Part of a small language model's weights.
Size: width 384, MLP 1280 SwiGLU, vocabulary 32000.
MLP neurons of a small language model. Each row is named by its layer, matrix (gate and up: input weights; down: output weights) and neuron, and shows model dimensions 256-383. Each number is 200 + 20 x the weight over its row's rms, rounded and kept within 0 to 999. A neuron's up and down rows have the sign that makes its largest values positive.
Before each neuron's rows is what it responds to, as a language model described it from the Wikipedia text at the highest values.

Nouns or years ending a short opening or prepositional phrase just before a comma or verb, such as In this way, In 1967, In its early years, remained in operation.
L3.gate485,198,189,220,184,195,175,205,212,208,207,181,227,189,185,171,195,168,235,198,229,179,243,230,198,212,230,169,195,188,174,192,208,229,194,181,203,202,184,222,247,236,198,213,159,239,207,190,193,199,228,186,226,167,188,147,206,221,185,214,194,202,211,198,187,194,228,179,222,218,210,184,175,214,187,197,176,185,183,189,194,205,184,234,194,169,184,178,184,200,230,199,166,214,198,190,226,206,214,201,203,205,173,210,197,165,225,203,180,194,202,220,212,213,223,153,176,182,187,210,157,196,214,188,216,215,173,201,174
L3.up485,192,209,212,237,204,208,220,217,177,214,222,217,200,191,208,210,202,185,249,207,196,230,218,170,222,193,200,212,251,205,190,180,162,170,179,222,198,225,191,157,207,207,175,228,179,187,220,192,178,199,209,184,266,168,197,204,212,226,212,187,172,219,157,198,209,200,209,190,230,180,195,197,242,225,176,227,229,213,183,191,184,174,165,206,197,202,214,215,187,217,178,200,186,230,197,181,172,211,214,169,192,206,237,188,214,213,217,217,220,194,183,185,162,203,188,193,171,216,197,215,167,198,210,207,189,202,199,210
L3.down485,223,170,168,221,197,232,147,159,221,228,167,174,205,224,186,210,190,220,191,199,186,173,204,207,195,207,169,193,208,194,210,210,206,208,226,201,213,192,197,196,180,200,220,194,194,217,165,190,178,190,227,214,165,211,219,169,151,205,201,189,183,202,217,195,184,206,185,193,178,209,201,236,228,186,205,213,205,160,184,190,194,192,216,182,222,174,171,179,203,194,210,187,201,226,188,199,183,194,219,172,195,209,228,214,209,232,198,169,228,160,177,202,191,221,186,188,171,206,227,172,181,212,182,202,199,224,165,221

Main verb right after a named subject, especially speech and reporting verbs (wrote, announced, states, told); also "Preced" in "Preceded by" lists and table pipe separators.
L4.gate842,199,197,238,170,233,176,174,173,202,198,210,219,165,236,203,190,183,166,188,211,214,197,180,199,216,209,181,183,179,162,197,149,193,160,175,209,187,184,200,210,176,188,185,194,183,191,149,207,189,223,186,185,173,221,199,189,196,188,209,210,173,192,213,215,164,205,226,157,216,187,244,231,201,196,197,193,203,182,214,181,200,218,198,220,166,188,194,189,223,190,197,164,167,201,213,170,212,236,186,218,202,177,220,167,148,193,219,195,142,181,213,202,154,188,192,176,201,178,221,183,199,223,225,234,217,228,214,194
L4.up842,188,203,229,171,186,164,210,198,195,211,186,193,207,181,154,183,213,150,191,211,226,188,207,208,221,210,215,200,211,210,192,198,182,177,224,215,220,210,196,189,201,206,216,197,180,167,210,196,203,174,177,221,209,185,176,204,195,184,208,206,187,188,193,164,222,156,202,200,194,206,204,168,187,217,182,166,198,185,180,189,214,208,208,163,199,185,178,176,195,170,195,222,218,174,222,204,178,206,191,202,209,171,169,214,196,170,180,207,184,175,169,217,228,189,237,234,153,194,200,200,186,202,227,169,236,206,201,191
L4.down842,185,201,187,200,200,197,245,201,189,189,210,210,236,189,207,246,185,182,210,202,210,165,189,188,202,149,203,197,197,217,187,205,195,195,195,226,215,196,208,198,183,203,208,194,224,192,218,231,218,241,169,177,205,213,181,240,226,202,209,237,221,171,170,239,188,207,195,220,202,211,154,184,200,172,203,233,206,212,188,187,221,206,194,217,212,177,219,226,182,209,196,189,197,224,184,177,195,195,209,226,184,191,191,209,191,208,213,223,191,222,222,184,201,212,184,203,203,203,170,195,212,221,216,189,155,219,183,243

Hyphens joining a prefix or first word to its second half, as in on-loan, mid-1970s, semi-final, low-income; also table cells such as 0 and %.
L4.gate1259,220,189,147,196,197,226,213,179,225,199,194,183,212,208,187,196,208,174,189,228,208,198,205,187,231,181,190,185,210,195,214,211,214,186,200,198,200,178,191,180,195,212,180,177,202,171,187,168,190,182,233,226,219,213,184,181,160,190,201,213,189,220,237,208,186,220,195,216,213,198,199,209,198,174,176,193,158,207,189,202,188,192,209,177,185,183,193,185,221,211,201,212,197,207,182,168,217,215,208,227,178,226,197,202,171,224,204,178,199,199,175,209,196,198,166,196,193,206,213,216,214,204,202,205,219,205,186,192
L4.up1259,155,196,173,185,198,236,205,192,210,204,232,198,216,215,207,196,222,185,194,193,211,237,231,210,189,221,198,234,187,175,209,211,180,187,217,210,190,212,185,217,219,208,183,191,177,160,241,199,194,174,204,197,197,213,201,212,192,231,199,208,226,218,207,210,208,213,203,209,216,219,217,207,206,187,181,181,250,232,195,208,201,198,191,220,217,182,227,211,227,180,214,202,205,201,193,213,176,158,206,260,201,241,225,216,198,207,228,197,207,213,187,203,178,178,209,193,199,201,196,213,201,215,248,197,219,177,160,227
L4.down1259,208,200,195,180,173,179,177,231,187,204,203,229,191,239,164,194,192,184,240,182,167,175,208,174,188,232,186,214,183,212,226,191,178,200,181,204,202,219,227,194,173,198,171,191,184,184,239,202,216,236,205,190,200,186,221,191,157,209,181,194,229,219,184,188,196,215,188,182,206,220,230,184,169,190,206,228,179,200,211,201,214,175,209,227,217,214,213,204,212,189,231,207,194,212,198,165,217,225,211,215,247,217,169,200,228,178,222,181,221,246,194,215,180,184,223,231,192,200,188,195,171,228,182,206,208,169,227,208

Tokens right after a speaker and their speech or decision verb, just before the quoted or reported content, such as the comma or colon after writes/says, wrote, concluded, would.
L5.gate182,189,189,206,188,207,192,203,194,187,227,189,190,200,182,203,220,187,240,194,187,191,201,194,199,173,204,201,190,169,215,234,196,150,206,213,199,172,189,196,186,241,184,217,207,169,224,218,215,193,203,212,196,186,172,152,199,192,206,215,211,201,211,182,198,206,136,197,219,222,202,184,196,211,168,166,221,181,213,186,184,198,193,202,208,180,212,206,189,195,215,208,184,199,186,190,238,202,218,180,220,170,219,186,182,198,180,174,205,196,176,176,238,177,197,208,212,150,186,204,201,194,228,167,200,195,193,191,208
L5.up182,215,232,208,205,189,168,197,173,204,229,215,205,173,220,214,225,202,204,171,244,256,217,244,174,230,214,207,203,187,161,193,191,186,178,163,203,238,206,234,186,206,198,229,224,204,195,172,177,185,216,192,205,206,201,213,208,197,176,214,229,191,195,198,191,200,171,214,227,201,204,171,202,223,191,188,183,205,214,219,186,211,198,171,180,217,198,203,200,191,190,214,169,189,197,215,213,192,193,214,207,185,228,180,204,164,226,166,166,188,172,195,185,198,210,184,241,208,189,240,163,174,187,186,225,197,216,229,213
L5.down182,207,178,227,202,194,209,175,212,204,221,170,207,224,212,196,185,230,201,201,187,212,227,206,188,187,246,203,190,203,205,185,200,213,170,176,226,223,219,234,193,193,180,216,194,198,190,204,212,172,170,180,204,191,213,186,209,153,193,196,223,218,186,191,217,240,211,189,179,170,164,230,209,195,195,190,189,164,226,180,221,211,227,183,199,221,175,202,174,210,205,177,198,192,199,193,190,176,157,211,223,190,196,179,229,240,172,172,225,181,168,204,230,189,205,197,152,174,197,176,206,189,211,197,228,178,193,196,178

Hyphens inside compound words, and periods after abbreviations or initials, such as French-Ivorian, long-distance, open-air, St., J., Mr.
L3.gate1223,201,219,171,218,224,182,212,179,212,183,197,173,225,197,199,192,165,201,205,183,202,197,217,197,185,212,227,193,179,205,185,186,188,151,185,226,151,193,201,183,241,205,213,205,180,216,222,238,179,209,171,168,230,209,176,189,200,206,193,200,197,233,193,204,229,232,202,166,201,197,193,215,199,173,217,206,179,209,207,199,205,183,199,180,224,213,234,201,201,185,187,205,199,219,203,216,186,234,217,225,227,188,174,205,172,219,193,218,209,206,185,217,175,209,218,224,158,203,189,179,226,203,214,197,191,188,179,178
L3.up1223,222,191,166,211,185,175,200,204,221,186,218,196,243,239,219,225,197,214,211,192,231,187,196,192,197,206,226,198,161,236,210,218,189,206,210,170,187,205,196,171,215,205,204,142,202,193,182,200,225,220,219,211,217,247,203,198,189,170,198,178,227,214,230,227,222,215,141,211,187,233,230,186,196,195,177,216,202,162,220,198,214,223,166,183,244,264,211,196,230,170,206,188,205,218,182,232,217,180,200,196,184,175,202,203,180,185,189,185,197,211,183,195,199,228,197,202,185,190,204,172,203,195,205,222,208,208,210,166
L3.down1223,180,207,204,200,178,177,206,162,224,198,191,159,189,209,214,181,216,227,152,209,247,203,173,207,186,204,212,161,187,221,226,200,185,221,180,205,242,182,212,217,206,221,202,182,201,189,188,203,215,173,198,232,247,188,218,190,224,193,201,221,229,164,190,236,176,213,210,196,204,200,227,189,195,224,222,185,218,214,174,212,163,216,166,224,206,187,203,239,207,230,199,239,210,178,215,205,221,188,184,193,219,211,197,234,221,208,181,173,182,216,197,193,214,208,214,200,205,211,198,198,182,206,205,215,173,207,192,216

The final word of an introductory time phrase that opens a sentence in biographies and histories, such as During this period, In 2012, Two weeks later.
L5.gate1037,194,218,169,195,184,243,187,201,223,208,202,222,267,226,165,215,172,223,204,200,184,230,209,262,214,191,174,185,214,203,206,182,201,222,199,207,225,203,185,196,200,176,210,216,159,212,183,209,205,181,197,203,208,246,173,223,192,201,207,202,215,184,190,194,218,204,183,216,179,200,197,208,193,200,187,170,230,202,203,187,182,203,170,184,177,177,177,210,215,223,163,205,193,247,200,211,220,189,218,193,209,211,211,158,173,204,212,185,183,205,179,202,182,181,196,188,187,168,204,181,227,207,212,221,236,229,192,199
L5.up1037,205,179,229,214,182,189,237,196,191,220,167,193,186,183,196,187,211,214,223,177,238,218,210,224,221,201,187,194,197,191,190,191,212,196,184,212,188,221,211,210,166,194,181,200,176,213,192,193,201,198,202,224,205,179,193,205,195,197,197,167,168,177,185,176,211,194,217,206,202,215,163,210,223,207,189,184,214,203,231,197,211,237,224,190,211,227,204,214,199,213,203,175,223,205,198,195,177,216,186,204,212,193,173,198,219,231,217,226,201,187,215,169,189,225,186,206,206,179,209,208,171,176,248,207,219,183,187,218
L5.down1037,225,208,205,209,216,207,182,199,205,188,200,188,184,197,210,202,221,197,200,211,209,191,191,163,248,255,206,216,179,209,192,183,205,174,194,190,188,228,181,222,202,228,226,181,196,196,189,205,229,217,224,153,180,190,207,214,209,189,189,202,178,202,209,208,209,216,217,187,189,176,162,197,227,185,213,234,199,216,226,203,284,214,202,200,204,211,229,212,194,171,220,227,193,176,213,205,183,224,179,209,251,212,193,232,213,197,258,202,205,205,220,175,189,180,220,176,203,183,195,211,182,195,175,211,180,195,187,219

Verbs right after a subject that report, judge or characterize something, such as called, declared, felt, described, considered, often in reviews and legal or political text; weaker on table pipes and Preceded/Succeeded.
L3.gate147,219,234,202,182,244,179,203,171,212,191,229,178,208,213,202,199,176,205,175,218,188,175,181,214,213,178,163,185,177,229,207,181,196,229,203,174,190,193,189,200,202,175,212,189,198,218,196,194,194,176,154,216,201,218,188,179,172,181,186,187,204,212,226,189,214,207,168,224,234,170,185,206,208,215,194,202,186,210,180,179,209,221,195,223,211,201,225,198,187,223,184,169,206,179,202,192,193,194,200,175,174,234,138,186,194,181,196,209,210,190,168,227,154,181,186,230,208,209,238,205,191,214,179,193,194,231,203,193
L3.up147,185,214,248,178,202,220,215,194,206,181,198,185,214,201,224,201,198,200,188,233,214,199,227,224,222,192,212,192,220,192,186,227,207,235,166,184,233,203,240,159,184,210,214,192,231,179,199,194,193,204,204,197,226,210,168,186,185,180,205,219,179,208,185,212,208,235,191,214,196,212,193,193,195,223,156,177,173,210,193,200,208,196,247,216,185,193,230,181,220,191,195,207,207,220,180,176,223,191,209,161,198,225,192,203,199,177,206,191,181,206,212,234,162,162,215,169,219,211,215,214,170,182,240,212,179,174,199,181
L3.down147,189,215,224,179,186,217,168,186,196,205,226,218,190,170,187,217,235,202,195,231,197,213,206,187,192,199,219,230,184,194,187,231,204,212,157,209,183,191,211,186,193,191,159,219,250,167,144,216,212,226,185,222,184,175,183,178,214,173,188,196,217,206,180,181,200,220,186,205,187,222,203,226,168,206,188,187,216,198,197,182,219,200,218,224,213,162,167,211,188,204,227,212,217,190,220,196,199,213,217,205,194,197,217,218,184,208,215,219,168,196,220,217,177,187,194,154,218,182,178,262,192,207,180,275,215,187,183,193

Mainly hyphens joining prefixes or compound parts (anti-party, open-air, semi-final), opening quotes after a or that, and newlines after table separators.
L5.gate861,212,215,219,194,206,185,171,207,230,209,228,181,198,209,210,210,208,244,173,213,214,198,197,211,247,217,217,193,211,244,183,218,213,225,193,194,207,214,221,220,212,199,195,166,205,182,205,176,192,218,173,212,222,232,197,196,155,196,203,165,157,208,186,192,236,204,191,211,199,223,232,219,205,200,186,202,182,218,171,213,196,173,167,189,232,221,191,197,199,246,211,205,246,230,205,202,229,178,185,211,201,188,205,209,202,215,163,190,216,176,196,212,211,191,193,212,211,219,194,257,177,196,199,200,218,200,246,192
L5.up861,157,223,211,188,209,200,188,204,216,173,221,197,190,205,196,188,191,242,202,229,175,187,196,214,217,212,216,185,190,198,212,186,217,195,221,192,216,205,199,214,185,194,184,174,210,196,204,181,188,210,183,212,191,218,181,193,214,169,213,207,227,207,200,178,230,205,212,211,226,222,225,208,202,225,210,205,181,180,181,193,204,190,185,204,197,198,169,205,175,186,216,224,226,209,213,186,231,200,204,175,195,196,209,222,209,196,208,195,217,219,215,212,203,208,176,195,211,248,199,235,175,183,182,209,214,156,254,218
L5.down861,187,194,203,199,208,173,208,224,191,188,196,227,189,179,183,184,173,189,182,198,194,164,203,200,164,210,227,205,231,206,211,209,185,200,179,208,158,180,192,201,183,169,175,220,191,215,199,199,204,214,182,205,181,215,186,223,208,184,202,216,188,174,185,189,229,188,198,216,252,178,190,190,166,227,161,184,190,209,183,187,289,217,188,202,192,181,197,195,183,187,242,215,216,201,200,244,203,239,190,195,199,201,206,221,189,189,191,189,193,220,242,201,182,196,211,201,201,217,209,178,202,206,233,194,208,208,223,154